python train.py --n_layer=16 --d_model=512 --n_head=8 --n_kv_head=8 --head_dim=64 --d_mlp=1344 --vocab_size=8192 --activation="swiglu" --norm="rmsnorm" --norm_place="pre" --norm_eps=1e-05 --positions="rope" --rope_base=4330.0 --rope_fraction=1.0 --qk_norm=false --attn_scale=0.125 --bias="none" --tie_embeddings=false --parallel_block=false --init="normal" --init_std_qkv=0.0196 --init_std_o=0.00347 --init_std_up=0.0196 --init_std_down=0.00214 --optimizer="muon_variant" --lr=0.0109 --beta1=0.9 --weight_decay=0.023 --lr_head=0.00547 --grad_clip=1.0 --warmup_steps=200 --schedule="cos" --final_lr_fraction=0.0 --batch_tokens=[65536, 131072, 262144] --seq_len=512 --doc_mask=true --train_tokens=949900000 --steps=7049 --dataset="wikipedia_en"
MLP neurons of a small language model. Each row is named by its layer, matrix (down: output weights) and neuron, and shows model dimensions 32-159. Each number is 128 + 32 x the weight over its row's rms, rounded and kept within 0 to 255. A neuron's up and down rows have the sign that makes its largest values positive.
A block is one neuron, or neurons of one layer that tend to fire together. After each block is what it responds to, as a language model described it from the Wikipedia text at the highest values.

L5.down116 [118 143 121 142 187 117 118 120 113 157 100 128  69 127 157 131 143 153 153 168 152 183  95 131  92 112 147 132 120 164 110 148 140 104 122 141 141 130 124 185 141 111 153 163 183  94 128 158 159 121  92 121  90 122 140 192 137  66  82 103  80 139 110 177 103 150 155  99 145 106 129 185 145 130 181  97 140 173  89 145  58  97 171 135 164 125  92  60 107 164 157 108 204 152 102 154 169 105 155 128 104 158 105 138 107 144 168 153 153 135 138 129  98 124 206 114 116 140 135 137 122 145  96 133 150  57 147 117]
L5.down134 [118 121 173 119 135 138 191 129 156 133 167 116 129 103  85 135 118 161 103 106 177  86 109 157  70 109 111 137  57 109 129 159  69 172 170 181 180 139 164 142 114 168 131 159 147 107  68 158 146 118 162 131 109 135 138  63 124 135 111 118 131 114 125  69  94 131 204  93 151 140  78 139 112 148 166 115 176 111 149 132 138 109 125 134 156 114 121 126 108 104 160 114 108 106  88 102  93  89 109 140 142 183  81 118 124 146 148 122 136 125  98 155  90 121 170  77 119 109  82  83 103  79 186 141 151 142 169 165]
L5.down170 [144 123 147 124 117 159 133 164 204 140 126 158 142 155 110 126 117 142 150 119 123 128 149 106 138 171 109 164  78 130 115 174 118 156 163 142 123 146 140  82 154 135 158 104 114 155  74 133 178 163 120 112 150  83 116 156 148 148 108 133  76 129 182 109 154 178 124 173 155 149  82 168 128  97 159 160 122 148 139  81 161 128 118 160 101  95 203 181 122  96 171 131 183 115 127  86 141 151 127 129 175 184 129 104 164 153 129 160  94 137 106 122 112  88 169 136 119 124 141 117 156 143 119 154 154 154 139 130]
L5.down497 [130 147 123  79 113 171 138 120 120 102 144  72 129 113 157  89 147 103 110 103 135 172  96 151  89  77 200  90 150 122 177 130 134 109 150 121 121  95 187 129 166 148 141 117  33 161 134 113 129 112 141 134 122 102 112 120 125 101 122 180 126 119  96 117 126 130  72 136 149 160 144  92 137 134 131  81 137 123 137 106 150 138 117 118 145  88 140 119  72 142 105 190 164 146 102 147 143 155 160 124 131 158 181 131 108 118 127 130  72 109 110 132 161  96 169 118  45 177 116 143 121  93  88 124 126 123 106 114]
L5.down615 [ 91 139 146 140 191 109 118 148 113 108 154 169 118 146  92 134 186 111  84  94 123 148 141 110 156 130 122 163 135  86 137 148  84 144 149 114 152  98 104 131 122 128 117  92 153 178  89 171 114 118 139 120 151 122 159 146 126 113 133  97 112 116 131 140 189 150 131 155 125 119  92 191 132 133 133 130 113  41 167 120 176 163 126 100  94 120 132  50 124  99 178  71 136 128 111 169 105 147  95 109 126 101 114 149 128 142 148  90 130  93  93 134 136  93  98  91 121  78 144 102 136 138 156  74  86 112 143 165]
L5.down1088 [132 133 153 135 111 148 154  96  88 124 157  92 132 168  87  70 169 162  95 104 149 116 179  89 178 164 192 106 136  90 158 134 156 105 130 130 137 164 141  65 116  53  85 152 144 129 174 144 171  85 103  62  73 162  75  97 124 149  74 150 145 113 161 134  84 108 159  88  73  94 142  97  59  83 113  94  98 116 131 100 161  82 163 115 110 163 138  84 196 140 124 127 159 112 120 120 168 132 129 129 152 178  85 122 112 148 143 114 101 138  69 101 140 129 163 113 112 135  54 180 120 104 172  77  87 129  95 167]
L5.down1094 [124 115 119 141  87 148 132 160 144 148 125 148 105 180 141  55 149 188 120 102 107  97 163  93 147  94 179 167 108 137  99 123 130 134 102  82 112  95 157 147 151 117 117 187 166 165  84 161  84 104 111 135 179 158 123  76  92 127 141 127 156 143 124 106 177 153 140 137 103 166 131 126 137 106 120 110 123 168 121  82  86 150 150  95 103  84 150 110 136 135 133 132  87  73  82 139 198  66 175  94  96 134 148 166 111 147 105 121  75  96  76 109 153  82 173  96 134  99 105 156  82 151 139  90  87 107 136 175]
L5.down1232 [181 139 121 113 178 120 228  95 130 120 135 113 192  80 151 136 175 121 112 158 121  87 120 148 106 119 134 159  83 117 148 166 130 147 129 168 108 171 158  86 161 133  84 194 151 113  62 169 129  93 108  77  82  89 127 140 112 133 117 181 147 113 118 127 160 113 172 136 116 102 120 145  58  86 150  74 116 150 114  94 141  68 196 132  86 125 110 107  84 136  93 118 146 153 151 134 112  82 170 121 142 161 124 173 145 155 144 141  80 182  52  87 182  80 204 132 155 139 148 132 111 120 105  93  72 153 129 119]
Responds to: Clause-opening connectives

L6.down363 [130 107 136 102 118 179 123 129 187 184 136 113 160 119 172 140  57 150 102 137 189 121  87  91 114 127 104 132  82 174 109 114 133 109 107 171 101 124 188 139 155 170 110 183  70 161 108 175 135  73 106  83  97 160 131 104  93 103 111 150 142 115  95 111 150 153 119 112 156 127 153 149 109  73 177 101 167 139 163 108 117 125 136 148 123 130 148 112  79  71 144 120 100 198 170 134 100 129 136 141 138 138 106 134 142 143 134 106  58 180 135 104  58  73 168 161 132 131 175 123 168 127 160 120 136 147 119 158]
Responds to: Clause-opening subordinators

L9.down285 [132 187 151 130 195 144 145 140 144 104  84 146 140 201 205 153 162 109 127  87 168 154 159 181 154 116 127 107 138 187 147 118 150 140 106 114 129 135 187 123  88 107  98 156 159 175 134 168  69  91  69  64 145 117 129 116 146 148 107 121 119 183 133 146 166 110 138 116 107 120 104 104 132 126 155 169 153 131 150 155 134 123 113 157 149 137 177 135 179 203 127 118 129 115 145 168 144 177 115  58 196 166 149 178 109 135 104 119 126 107 159 189 130 108 117 105 174 145 114 170 155 124 131 147 222  65 132 123]
L9.down328 [138 144 142 140 158 178  94 152 163 101 112 100 206 147 116 120 102 150  64  90 180  68 170  73 169  78 134 137 157 159 127  79 103 135 132  94 130 139 127  96  51 118 142 159  77 131 156 139 123 124 118 114 119 138 108 135 143 136 151 105 125 131 132 118 124 110 156 109 137  77  91 113 112 103 133 167 100  73 177 142 131 155 128 124 157 139 151 114  98 124 136 130 153 110 145 146 165 124 164 130 131  77 196  95 170 123 108 130 128  99 164  74 123 151 111 123  78  61 159 185 136 133  61  74 107 160  80  47]
L9.down717 [ 84 146 131 120 125 142 130 137 115 115 150 129 133 145  81 154 120 121 103 163 129 131 171 125 102 111 179 142 163 120 129 161 151 131 141 153 138  74  94  81  92 106 135 198 129 134 152 130 117 113 103 138 153 123 100 109  87 172 111 126  81 164 126 112  72 152 119 104  90 109 147 143 175 186 122 120 122  66 180 157 149 145 125 178 137 149 145 132 121  71  81 152 104 109 138 145 151 143 154 104 123 106  70 185 130 158 167  77  99 149  65 112  66 177 134 167 125 148 133 110 163  98  97 173 166 116  63 174]
L9.down832 [114 137 174  98 135 148 150 101 183 117 143 159 128 108  72 124 107  84 119  98 127 146 157 138 174 107 104 104 131 190  99  89 133 159 160 102 138 149  91  69 125 109 206 143 113 171 152 154 164 120 195 116 140 156 173 147  99  87 164  87 172  95 104  93  81 100 108 148 118 136 133  91 137 184 123  85 187 157 147  85 107 164 103 161 130 123 145 127 173  91 135  97 100 143 125 141 137 153 115 117 170  60 116 113  85 151 133 146 143 137 196 120 143 135 156 137 133  96 109 131 103 175  75 153 134 164  67  82]
L9.down909 [102 156 137  60 162 159 120  91 156 131 132 119 162  90 106 135 151 168  91 132 114  93 173 107 143 111 136  76  74  99 162 149 122 113 120 111 190 128 103  76 105 148 113 163 115 141 112 125  90  99 117 143 123 109 119  88 167 139  98 133  64 110  96 191 110  63 134 172 151 134 120 142 111 131 149 129 121 121 173  73 138  75 117  68 130 148 116 128 119  71 124 108 106 133 152  84 156 187  92 116 165  70 157 134 146 114 117 100 138  78 112 139 108 115 122 139  99 106 165  95 118 147  81 129 152 168  90 109]
L9.down959 [144 131 101 152  94 102  94 104  96  79 148 112 100 122 143 120 178 143 141 123  92 132 147 140 102 148 204  87 150 132 156 116 117 146 130  96 197  93 152 172 141  79  57 115 150 122 125 126  97  84 144  95  82 128 135 143 204 125 103  72 149  99 143 191 135 121 174 161 149  74 129 105 187 106 116 173  96 171  82 127 139 126 168 106 115 107 177 118 113  69 160 126 147  84 130  99 113 165  88 152  94  74  84 146 104  66 112 151 106 173 131 110 155 176 134 150 126 133 119 115  74  71 139 123 160 134 136 158]
L9.down988 [153  83 119 165  90 143 168 133 117 162 113  92 126 138 135 126 147 102 109 149  82  99 128  69 118 101  95  79  94 148 120 140 112  95  96 138 115 174 135 130 127 183 134 122  92  82  92 107 159 131 105  98 116  95 142 113 145 116  89 142 135 137 118  92 173 118 131 113 118 129 151  62 140 119 121 172  95 193 175 154 104  96 169 148  87 137 152 144 130  67 126 153 114 101 131 142  95  68 127 135 126 107 140 164 125 201 146 169 211  68 177 110 117  94 124 189 134 151  99 119 119 114 111 151 153 121  57 172]
L9.down1203 [149 103 130 131 114 128 178 112 101  80 123 185 141 122 103 114  96 117 153 129 197 128 164 160 109  65 156 162 122 131 171  79  92 173 155 158 162 172 156 189 105 180  95 114 134 169 141 132 171 148 153 123 135 137 120 168 147 119 122 133 133 144  91 112 147 208 154 168 136 108 140 113 148 147 149 174 128 207 123 126  88 126 117 135 102 135 126  63  84 117 168 110 179 111 127 154 108  92 143 104 112  70 138  82 127 136 174 146 138 182 169 138 103 135 141  96 148 187  82 100 116 156 122 115 120 142  95 134]
Responds to: Role and description connectors

L9.down116 [152 166 102 123 159  81 135 128 120 146 113 116 158 107 106 105 151  98 123 131 163 181 138  96 112 115 141 160  92 134 158 100 113 121 124 151 122 128 157 137 107 132 104 132 107 153 103  84 142  96 112  45 146 152  83 107 165  88  81 152 147 143 181 161 135 128 151 145 138 129 172 129 184 168 155 178 127 151 174 191 105 100  88 165 135 116 167  84 136 147 129  97 123  98 111 121 159 197  31 135  68 125 125 162 145 116 138 123 140 219 164 155 126 161 110 161 103 152  77 114 135 186 151  72  76 119 184 137]
L9.down242 [ 81  85 122  86 112 166 119 108 119 145 112 125 146 135 153 115 116 145 110 150  88 131 134 118  96 121 127  93 110 162 103 169 102 117 112 133 143  89 152 168  91 153  90 102 168 118  99 182 148 143  51 117 207 149 107 152 129 134  91 111 110  90  90 139 135  59 152 108 169  88  98 112 156 141 142 138 153 152 118 117  76 146 204 151 128 111 117 120 154  60 142 119 119 107 116 103  89 169 195 141 109 154 109  95  95 143 141  95  95 172 150 124 137  90 118 111 135  78 102 112 145  60 168 114 223 132 119 148]
L9.down566 [127 124 173 105  56 131 116 115 125 111 108 109 128 149 109 138 129  86 130 157 154 104  52  96  79  94 155 118 108 130 138 109 171 143 133 145 132 126 123 122  90 107 130 117 161  86 145 132  80 116 100  86 109 156 116 163  73  98 126 148 183  96  35 145 151 112  99  99 134 164 151 120 164  98 172 160 134 139 113 166 117 180 199 108 145 126 115 115 122 164 133 109 133 151 144 156 162 142 137 136  88 136 128 117 115 102 187 156 167 119  81  72 170 152 131 127 106  55  71 165  76 104 102 104  69 140 146 182]
L9.down579 [191 103 106 145  77 114 101 135 129  78 152  81 120 188 119 146 125 142 105 126 130 119 170  75 135 149 164 142 114 125 133 148  91 133  83 141 131 145 104 185 126 135  90 146 163 160 112 107 188 133 119 158 138 140 161 105 129  85  81  82 154 102 166 119  96 171 105 168 115 124 113 192 124 137 130 137 135 111  73 123 117 114 100 125 134  83 122 129  97  84 223 138 126 186 214 147  28 109 172 142 133 144 121 109 127 138 151 156 146 109 100 122 152 177 109 115  97 113  94 146 119 164 132 132 144 130  93 135]
L9.down698 [155 136 172 142 162 149 124  71 166 156 133 152  69 131 101 155 117 148 137 124 184 193 162 118 138 158 168 111 106 129 131 158  63 145  93 139 163 134 130 157 213 133  84 121 139 154 143 141 142 175 158 133 139 183  87  88 156 134 118 109 147 154 175 119 162 174 171 160 107 153 122 139 119 139 125  99  94 121 133  90 150 105 168  99 113  45 127 114 123 182 192  89  79 129 191 115  98 130 128 146  53 114 220 133 119 108 201 162 147 106  93 111 197 123 156 120 112  62 154 123 138 109 179 144 200 129 151 167]
L9.down974 [ 89 170 173 182 157 131 144 162 129 126 107 187 126 119 132 151 160 100 167 125 155 151 119  99 162 144 160 134 155 109 115 128 143 132 159 163  92  82  95 103 146  87  69 165 160 121  84 126 136 129 193 185 147 175 105 121 120  23  95  66 172 142  75 148 140 119 139 167 109 171  99  72  45 103  96 135  96 120 159 122 122 115  92 101 121  61 109 137 112 117 148 121 101 101 100 115  71  93 173  97  99  92 101 150  98 106  98 137 121 143  42 160 160  90 149 171 107 157 134 155 167 187 118 104 158  47 176 124]
L9.down1100 [104 120 142 133 107 106  91 138  55  96 126 170  91 160 156  95 134 133 108 138 154 105 137 145  96  87 104 148 158 138 117 130 114 103 126 111 119 150 122 180 187  95 129 156  98 139 178 195  86 134  75 140 119 121 154 135 148 171 138 101 111 128 119 113 112  57 118  71 108 133 113 140 139 116 125 175 107 137  38 134 134 127 135 114 149  94  71  84 183 144 126 154 127 120 118 139 148 125 148 169 202  85 100 136 135 146  87 208 136 185 162 124 115  56 190 144 106 153 116 101 153 181 134 107 130 156 117 148]
L9.down1298 [158 114  91 141 108 185 171 175 132 125 162  84 108  84 130 145 118 126 172 187 110 177  73 106 118 121  79  89 115 109  90 111 201 123 130  82 102  86  89 123  86 135 134 142 158 120 118 181 133 150 170 135 145 149  90 115 115 133 150 162  59 136 154 120 131 165 155 149 108 186  98  92 139 115 123 131 134 133 185 122 130 126 142 143  50 116  95 127 134 126 125 114 134 176 179  81 176 142 145  87 116  75 129 199  98 173 132 179 114 159  91  99 194 149  91  88 118 103 156 188 174 160 147 163 189  89 150 172]
Responds to: Clause-opening conjunctions

L6.down1294 [185  93 164 146 131 155 126 142 124  75 167 133 148  96 181 152 182 145 190 131 139 202 133 112 162 137 145 181 115 138 171 161 114 102  91 114 111 136 119 153 105  94 151 175 123 101 144 181 147 127 146 133 197 131 178 134  98 103 146 136 151 130 107 176 189 115 118 158 149  92 151  72  86 168  89 131 111 138 170 108 103 145 146 150  73 147 137 143 108 168 137 153 143 137 118 141 110 111 180 140 180 121  95 160 148 157 109 138 107 131  71 115  96 161  91 121 159 157 140  85 127 129  42 111 191 120  92 135]
Responds to: Early word-piece fragments

L5.down330 [170 138 159 130 133 139 150 133 194 164 163 100 113  75 158 212 170 114 138 147 161 156  76 152 136  96 124 128 155 112 133 136  93 162 144  58 145  93 116  94 106 121  80 145 103 173 171 110 130 154 161 145 101 117 101 132 134 137  72 171 150 149 149 133 148 104 141  90 119 119 151  73 104 128 140 141 135 142 196 177 102 152 168 173 151 141 134 119 190 102 112 113 164  96 156 137 153 109  63 160 171 161 133 104 109  88  90 123 136 132 144 149 136  71 116 106 154 132 203 126 119 134 160  79 177 131 132 128]
L5.down399 [ 61 121  99 162  50 123 100 114 188 131 146 175 146 170 192 161  94 126 107 148 159 137 102 123 123  85 117 115 126 118 118 167 102 130 127  73 163  70 112 100 155 100  63  98 120  72 142 141 127 123 151 124 154 153 111 122 116 154 170 116 142 143 151 119 148 128 139 146 132 134 180 112 116 154  89 149 132 136 139  75 177 203 181 101 110 164 138 195  86  74  80  87 153 130 164  64 134 134 127 136 127 116  86 130 139 125 162 189 129 210  76 151  90  76 145 149 146 135 218 132 168 123 214 123 137  86 115 132]
L5.down476 [ 96  82 122 164  97 124 109 161 139  97  91 157 102 154  92  56  99  99 122 138 136  67  95 162 157 121 140 100  86 151  89 101 113 136 100 145  68 104 104 110 114  86  81 131 139 130 163 162  81  93 158 156  98 143 129  70 142 176  87 104 126 152 100 113 122  92 159 104  93 195 162 159 110 105 134  95 112 113  86  59 157  95 142  39 134 153 123 132 141 103 214 142 120  89 106 143 166 136 122 128 114 111 138  29 131 131 148 197 202 154 118 143 136 111 123 121 119 154 133  63 173 171  99  69 183 158 166 142]
L5.down577 [160 153 139  86 105 138 180 168  68 138 105  51 116 113 169 120 151 139 115 128 156  71 105 127 164 101  99 118 117 132 112  80 190 113  98 111 151  94 139 118 141  93 110 160 139 144 129  92 140 162  66 119 125 142 107 119 165 133 117 178 206  82 161 191 157 144 137  73 118  92 121  95 136  69 154 178 156 142 155 122 142 139 101  84 111  96 167  95  89 105 155 162 152 117 141 161 134 127 115 109 119  76 154 139 117 133 118 139 127 208  91  89 104  60 158 191 112  82 151 203 135 130 110 107 154 162 131 102]
L5.down601 [129 157 164 151 114 116 154 145 144  89 142  76  89 100  59 157 112  37 100  98 156  86 142 102  77 135 111 183 151  98 122 146 158 117  63 145  92  87 194 119 131 112  99 140 104 158 134  34 173 144 149  92 179 119  62  57 114 186 108  94  99  43 159  99 135 148 146 157  96 115 102 133  77 123  86 213 128  96 133 104  98 154 155 146 117 111 137 101 120  45 116 136  98 160  82 110 127 111 130 121 147  59 140  87 155  66 119 135 173 112 160 150  95 118 107 203 148 152 109 129 147  80 179 113 164 135 117 147]
L5.down684 [110  87 119  96 152 143 105 149 142 174 172  78 135 110 165 164 139  90 111 182 118 109 143 148 193 126 109 154  91 116 163 108 135 127 121 125 154 117 138 170 134 107  61 108  97 127 101 155 168 120 189 156  83 114 148 168 157 124  95 154 132  15 182 106 109  93  83 165 177 110 140 123 113 135 153  84 183 121 124 137 205 162 111 118 146 100 157  71 118 120 160 174 131  99 147 170 166 182 148  51 192 122 148 114 148  71 168 129  89 103 138 119  87 109 143 130  83 169  92 143 161 107 118 154 178 140 104  77]
L5.down768 [ 91 113 156 121 147 106 143 136 179 166 176 175  73 141 122 171 112 122 155 143  58 137 144 136  79 169  78  88 106  92 120 179 123 119 107 143  83 159 148 124 142 139 140 120 139 108 178 127  91 135 129 137 210 129 110 110 134  94 130  71 123  78 180 101 164  96 130 177 178  93 158 153 148 158  65  95 106 127 132 157 144 123 179 135 124 120 128 109 123 111 178 125  73 130 127 114 111 105 117 148  97 106 156 138  94  69 151 175 116  88 106 134 146 112 102  44 140 137 169 114 115 143 136 150 164  83 131 183]
L5.down1147 [164 110  96 129 122 157 158 136 130 144 173 133 138 151  76 133 143 104 135 157 136 139  56 148 128 168 107  60 150 130 129 116 113 154 117  89 119 135 115  94 111 130 123  85 145 105 144 157 119  95  87 115 134 106  94 103 132 115 100  88 157 104 141 109 119 159 132 125 184 103 104 160 178 136 147 124  82 148 133 114 120 114  96 128  93 105 180 152 189 120 147  85 116 126 174 142 122 112 137 135 187 124 167 217 132 133 131 102  77 185 183 141 121 142 112 117 136 147 108 121 121 108 120  87 132 101  99  81]
Responds to: Role/title assignment slot

L6.down720 [147  89  96 107 100 164 159 129 157 164 139 113 155 135 142 127 186  99  94 132 107 111 101 105 166  88 135  88 118 163 138 136  95 128 178 148 123 113 158  81 154 168 130  95 155 125 155  95 118 122  87 142 120 164  48  88  96 146 103 106 112 107 180 184 126 103  88 117 110  72 135 121  73 117 179  73 138 143 102  96 176  95 114 138 199 141 107  85  93 119  86 139 124  72 133 163 122 202 126 134 169 122  80  94 158 126 152 102 115  86  89 149  89 125  68 230  81 130 146  62 146 101  83 151 160 151  45 122]
Responds to: Biography opening copula

L9.down347 [182  84 137  79  92 121 180  98  89  80 147 110  93  81 166 199 119 170 140 103 126 151  96 101 157 141 125  73 169 132 128 148 172  97  84 161 184  85 140 137 121 158 159 104 150 131 126 132 137 162 137 125 155 127 113 119  94  93 109 162  98 124 109 139 167 187 133 141 158 124 158 141  95 151 144 115 185  71 155 174 175 100 153 187 130 144 130 138 116 123 118  70  92 143 137  58 124  64 123 154 113 175 103 171 123  94 119 158  51 139  75 185  85  97  80 140  47 143 187 101 151 122 131 172  77 170  76 114]
L9.down405 [103 144 114 163 111 107 174  80 131 172 106 104 166 122 153 154 146 126 153 151 115  98 104 152 110 146  85 111  66 143 209  99 127  95  94 106 150 148  97 105 155 153 159  98 119  58 125  90 101 103 120 114 144 118 171 110 123 140 111 115 181 153 120 167 120 164  91 122 119 149 118 106  81 193 127 138 108 160 172  96 108  91 129  58 100 144 141 141  69 129 104 129 176 121 171 124 133  82 128  96 150 131 137 142 169 106 130 169 124 171 126 131  73 110 105 155 118 158 162 170  82  56 219 123 182 119 113 107]
L9.down462 [211 235 108 156 116 150 127 146 127  89 109 152 138  80 149 173 158 107 116 166  88  97 144 186 157 137 122 120 105 136 115 140 117 151  73 131 163 110 113  96  95 101 151 136  96  95  88 146  69 108 123 159 145 111 116  91 151 141 173 115 182 136 113 156  94  92 114 155 149 123 108  91  93 165 117 123 123 190  95 131 118 124 153 205 211 167 149 127 149 181 195 160 103  66 129 149 166 130 125  82 151 117 190  83 102  68  68 147 135 209 128 117 118 123 153 156 114 113 166 173 166 135 152 115 128 142 114 111]
L9.down661 [127 114 140 146 127 176 158 115 166 202  95 128 164 151 121 219 113 131 143 184 141 131 117 149 170 166  64 152 154  90 142 183 124 155  92 103 153 101 141 140 157 114 129 127 132 114 135 105  73 130  87 120  89 158 128  88 128 136 144 139  82 141  15 111 122 107 196 151 103  96 165 128 132 130 133 176 130 136 102 155 108 141 103  68 140 150 141 191 122 127 156 127 122  84 112 113 138  85 145 149 145 146 171 115  99 123 172 203 153 107  95 119 119  74 162 117 186 115  89 167 144 108 128 118 150  82 113 149]
L9.down757 [135 154 104  97 177 157 160  45 171 115  59 108 188 128 165 151 113 104  90 192 149 162 100 165 105 169 119  95  92 167 168 143 158 129 120 176 124  96 182 115 118  66 126 208 140  84  95 162  74 158 103 182 172  96 116 156 132 141 119 140 117 126  94 137 104 104 149 140 107 134  83 108 134 159 102  87  97 128 116 117 160 120  93  88  91 167 108 175 136  74  81 137 125 117 154 106  90  24 172 133 175 126  94 142 191 133 112 138 138 124 135  63 150  57 148  88 149 111 140 117 111 135 170 145 104 103 119 168]
L9.down949 [116 146 152 132 141 113 100 186 121  80 180 151 144 147 126 135  97 150 190 150  32 126 151 134 212 147 114 119  97  73 104 127 108 122 137 133 114 156 142 138 157 193 146 169 156 129 139 150 105  95 163 147 153 151 106  79 120 129 184 116 135 126 110 156 104 117 139 182 114 105 105 133 162 144  89  96 144 165 127 121 135 112 209 117 158 135 124  92 164  84  84 172 116  97 125 123 114 154 136 198  72 182 145 147  63 116 161 114 115 123  69 123 137 129  71 157  82 128  85 115  84  95 104 149  89 123 105 132]
L9.down1038 [ 80 129 195 171 143 146  62 102 138 159  96 100 119 132 120 182 144 112 125  72 119 150 119 121 152 143  63 106  91 174  63 151  77 122 165 105 126 201 103 128 122 132 112  87 158 120  92  22 108 152 140 116  93 154  84 150 104  87 121 138  87 102 137 154 154 130  88 122  98 137  88 182  95 192 110 157 144 111 163 185 127 164 109 157 136 166 151 136  94 135 135 122 130  93 127 185 157 143 167 186 162 120 110 129 155 101 129 176 147 115 136 178  58 145 121 167 132 139  83 170 123 125 133 136 142  93 142  93]
L9.down1141 [143 154 110  95 136 127 111  90 114 128 129 137 154  98 144 153  72 150 108 150 160 141 134 117 133 111 118 138 162 149 113  87 107 173 138 141 155 111 111  97  99  78 132 154 199 188 141  99  85  94 129 174 164 187 139 184 159 121 142 142  73 157 219 149  85 125  79  97 165 144 141 196 142 107 186 148  76 106 177 162 115 143  91 142 114 164 107 154 169 154 123 151 140 159 122 126 131  95 115 111 135  92 167 126  85  95 115 121 190 168 185 190 105 130 129 141 197 117 212 102 154 117 142 120  82 165 177  99]
Responds to: Ambiguous word-start fragments